Weights of a small transformer language model.
Size: 26 layers, width 160, MLP 448 SwiGLU, 7.38M parameters.
Architecture: RMSNorm before each block, rotary positions, no biases in attention or MLP, tied embeddings.
Training: a variant of Adam for these matrices, 8170 steps.
MLP neurons of a small language model. Each row is named by its layer, matrix (down: output weights) and neuron, and shows model dimensions 16-111. Each number is 128 + 24 x the weight over its row's rms, rounded and kept within 0 to 255. Numbers have three digits each. A neuron's up and down rows have the sign that makes its largest values positive.
A block is one neuron, or neurons of one layer that tend to fire together. After each block is what it responds to, as a language model described it from the Wikipedia text at the highest values.

L16.down45:090134105137146106138134159149135151126110120122127122151190120105149155139145096099134122117111070093162090098097086110090123138158134134147155142112157131119151129114122142109140126096127190098151104143134119113168137095130121178128151141136123099116109116134193155161153122149100143153
L16.down64:111163149084147136125206122137151138121120120143136163138154165139150132125178096134150135074112121122170172154135109117129112130172158108124114085147128142111088115095068110156134113115124177165159137151141139178094169113131103131137127140141149138125100101108142116129138116096063119141
L16.down75:131096143193145105129112133144084134129111085161140112119106130129134118130094110130127132091124140140159138165132155114164135100157126108116143141093123140128094124095143135163162120126111106130112121163095135118137159142113102135086131123170095099104117133124115109098116119151141092166
L16.down136:125134133142158125121163133101143127128119110154119099123132147141138156123131102176136149131128139132109159142183164093128158139155128127138113138114123132169064168111157163138109160147110108154145085132162115118124083159100132124122155139118110142114151092152149129095110118107094120157
L16.down143:144132106113113130117126080132111088121124142117140193113134162138145121151121121096149123131130116113121118127002155115103141143110128144117119132125123116130124136156137149184129149102145121124135091180147148097126135139144146136114129097101148116098125133151143142129152121147125110153
L16.down248:149136171126150094112092110146116154139121154132132124143109165105092151128144097131131150092153118129152111132089160167140157120114113146156096141128123118127148112165116149152145071129139100117172184178098140121124087178127147129153121136174123159141128081145093109110145109139095089095
L16.down256:147161118110110140142154160132116125164104106127131143135149104105110131135171126121111134118160117136129145119170124125127111091141160123125107092124134123148107133111157129114087081111163157125132038176100110155124135153130158124155072137139109124134097162109169128114153121142126119131
L16.down283:120120123125109151161126129136146095191107089154095090105109158152122130144116116156108115111130120136120165125087162113114120136168131124122123099118155104164114125113135110160124114150098134142112065137160120140087119186101126128145123150132093111087110152128126120115150141118141114175
L16.down288:110136128097136134140119104111150109110088143117134111112150149143117122108174119126105118146145117135088139124100128133137126186143130158120110146116122124176114149129126146123087109111143155145140141124151100103142132156119113103149114142037118137141119078107138083159125134129118131123
L16.down305:205124103122092147137131118110127137150141094110174181159120079122187184095119090141089128134099147156149114150093112106129167144079160134139165148133135152113122139150158115149118075140151132087140161136136145137143124088158119106152090104105120129132109152152116108175129142102149130112
L16.down311:135120132097098142150154102114113151079129126121092123138088144121142087125153090140137112154131133162127126152158163145131172090121157137120111153145138139137143152124093103168117114127140128168141177158070120081118078140133119126138164136156130123132104092127106125096113152145096113125
L16.down351:167094134146191142133119123112145149135125130134125164151139106160121136168086129087136136118116140148157133125079103135127113135128109141124112142123148082144140134133140106125118109076108162126154121151137152163166099074144137131122135110117132112129167151129121143189114178151110113122
L16.down354:131163127114162118145106132088171149147117099094105124113101117098162081134130110134145099133126131123160091158200086134124172113072138084123157127137190150114120107131084128082145145145140137144139092092139139129148119141120118128137103138147191124148159139096094128108155098136122132153
L16.down376:160136110119113130135136157111147175147121112099141174108147149122118101077149107131131112184143161120109164113118112121152151155162122138127130150114112122129130137119107129179149145106118152111130134093107101124137111111148106158146106156124116156105158160106131173147127112119135134149
L16.down379:169106143135157121115113121146121140107100138105119160091105096137120079134129126123076124111147107127143136119117140172128135121152133115129147166167149107133148115097136131102115092126112126117112098114180134116154133107070154168100130109167138111167094138144085090131120091119139098179
L16.down438:123131120142119110114109119133125142102135115177149112096166130156166155104148104129101095139141121141125107129117158120159089081150122097106139175130139149096151122127137187107151166107105156117100125148133065097120147140138131115096134116148140151088108103139068128121130106102121164158
Description: Punctuation at a clause or phrase boundary in Wikipedia prose, mainly opening quotes after "said that" or "such as", sentence-final periods, and slashes or opening parentheses after a name or title.

L13.down286:144140122125141157104113126134143166135111172184108126132126116131144124115135135158140112074115095142091050119191109143133111099059143180140133137116120116115087140144123174153155135102114081118088162124151141126117106143115104158141120116132126127126117068119123122094133148137121141136
Description: Time connectives and time words, often sentence-initial and split into pieces, such as A-fter, S-ince, W-hen, before, then, years; also list-item dashes.

L16.down34:072108135117130118088141100142135109098114156177085091092145121153130099109113139116139139108141138120094101110138130150086137082141114108123152145121130086125136133129116154099171157179143130097156144112109158162114194134125104159086132109119107169129122091127145131092122115153170104133
L16.down58:120149118130137113175137123156135163124134142102110126127145141133116157104128122094108154120137109133079137116128144135096110155103143125126126169087138110077133140110125143171117125121095093145145156101168163132191158144148108141128151064153121120112096104109090137127146136174150109153
L16.down106:070148138110134146116130179111166171158174134098155156152170133132162116122154126123112077157104105120130128125075145157103108121161138126122127156118125102121095144100099132145160119180145120096139109102130159129074160124104108119159141103100113156123144104124134107110109153145169129097
L16.down120:112103145122106097115144118137082114092135157147102120152132139136098153140111136127074102120134101131160180091183107132117185102132107133134108133135067151165132135137133163152136083134150140148146161122119136132110136108143105164141127088112122150122111110112124156124161094087152143152
L16.down162:132126118168122110147121102124091162094140117142114172143158174110128155114085142136148127117153128125155149156156149139137141113139133144112104103164111146128160112114135135112083118152136156131095132156132111163143195137107087128129102102120115148149158094131119150102089152104143157150
L16.down182:157116126094099120163108129130143118155124147153110171118122145132083167132157151150113151173145129135130092102083120082098135132119097124132151137147163087129112174128153144174089116127148147134151104111105144107119119116116126078175123115131147127127154156090171130095141139107162128126
L16.down204:154149084131065128129115075092138138130164120100128143118103142082157085170152131137106176152136140119126127139135104137090143175151120140132157154149133095105097133139151139147090113180133139116090136127135145149107123165107119158141128121140126126145135133153103135150144154145143162127
L16.down218:185099119101138140147125125165115119146117163142123122133131177113131100184160136147085151125129131145107127125140105138129093136119130116139092125132129101094110188127145152150095097100128137138147080096158145145111084112131149140129112177093155161115141088136094147135085130120146144141
L16.down223:126111118122120148161142127113174163150107111119086134097152160128154143154122120120105099169160144111123086121135168114132110083124144142106097134181125127119107101125117137159119107143135141115127136173135156174117088105124100156138165112084140145119129118117143139181095145121131140133
L16.down238:129099074141072110119145142097125107109131125146142165120138123111114161121120083132146140160118147120100111117086160100153078106154093106143134103120159140175111124126130156133135100118105143124134094171125166107117121133097104121148094165142096166155151135147115161109143112135131141171
L16.down251:135079085133088149100150124110102126104113088111127123151183108149124134103133108108151136134124103166143116122136115101096137111141103142160143116129134163163119137149128102158094122138107125149104126128110127145147182168124166154126127147144130136135116087150163116105159132128159110168
L16.down286:141139088118138127082118106149120125104084156155100165110134165091121108096161087138161108157107113087125114122141160158099125154105122103145154122118110110167145149086139130156132121159114145136101090137139161114121142146126119149096152150144150169137100113123146159130124122182129115114
L16.down290:128073076100124140121107159126108111131139149175115136135131142157121151158098119105100111185102108167176101145102165149085126137175093118158145108119107143092123107095115104160136073183126104105128114174167119140132138121145158137132117147086118177137092184111142129108111122151128133123
L16.down292:158123137159124143112106077104149106176156076162122091141120147143113104111132120155099158152145142108154123128088140097112102117112115185156119108120129127126125111089125119147120133126175145118116124110095134141137112135159142144115126097143132158102115080137139174136148118119127113119
L16.down322:123136126123157120109110125093133128154153134177126136104111100166130086147130094140092103128086152118143136145210157125117133108133069135084138122091144104090121084123126136144125114135127135156098151155151125166100144149125138122080125134130149147122112118138149167099162106116155099150
L16.down335:139136090139134160140119087113109145153122125088131161148107106134129186146115122111128104146128164131114182129083150103204144118143084131137148148100131116118100143142161117129105144129132125106141069145093133101109112146125140130096149134159126101136125127113117201131115112130153109132
Description: The preposition by introducing an agent or creator (play by, captured by, awarded by), plus ordinals and counts like first, second, one, two.

L7.down18:173140108113136118160134122155202160134120122132127127104087121183130088123141122144146120131148121143139131086100167124136152073144156130154102133114152104144149109133170120132137114133116149115106097133116133137144127146144136093125125141099078125125161172113121150128134132131138078106
L7.down300:142136123091141129109113143113102149144122107071124104126149105125160069180150117114152126087115136140124129132126151121169110058089136119093138114145139114109120110133204140147116129105124125141148046138111143121147162102136116122121133129131112108125124143102112117111084142154112087139
L7.down336:137170118129134125124134072111121130143108145124098092123130114148123124154107151076134117116123141156113108106147139121086136086184162149111111124121115113115105111143175151118150073102127108151115146135108050141110136131117147125113132147145122069142127111161124141105120143111131066097
L7.down398:109130089078190110115105147122145178151130142152148135148116095098133146117117120163127099152132114091126140125093100126081131096148116128093128101122122087179088129157115163145093100106107088110108139127143169106126153124132099114134138146133117156144099112100111128143122129151163096117
Description: Opening quotation marks, mostly at the start of a line before a title or phrase ("Wrecking, "Shooting Star), plus hyphens inside compounds (AY-3-8910, side-by-side).

L13.down186:130081124137123167147100121087147070121140132161121123129133130177125140121134100125120135100121133171112174127110131081132137087148173094166058135111113130119051139156139103118110158152122141142126120116115170139123122123149149102108126128094127100137080097140074128141122108104115107156
Description: Punctuation that closes an opening phrase or paragraph, mostly the comma after a date like In June 2015, also table-row ends and paragraph-final periods.

L7.down56:129129112112131168131148094098078119123148068123078133081117113125078164130111096122107155123128138113092155111205113135092127124108130106129169158108123159097156130104087108144091112112133131150117116136097150167170084111106125146119137114128135155122143154148099137147112151124104114103
L7.down173:164142156143097115120151158129143140174129104182156128133127129133113100106085101125099156103129108105099147113176147115101104174093132179143169120127123098129151114116095119132137143159118109114122103116138103118133172127142165141135153102122139121129153092155145151148122132145131133102
L7.down202:160141138185145151123125138109128104104127117111131111111102130133074128140153142108134140159168145105105163138145143125137115127123156153089129107138136079114095145143122127107145117133149121128071163114129123127085126145090129134128165133110126106105100097161119101145104099095105108126
L7.down214:171079115126143156109124107098132104102130095179072141128150129168112122128092177162114198129167099099097096142139162096099106107058091146165168161127134143124144112120088106113126097121096130127093121120127134153096129154109146131138118110159126104128124118104117119151127119103095124089
Description: The word after (also split as A+fter) introducing a time sequence, time-span year(s), plus markdown table separator rows and mid-word fragments.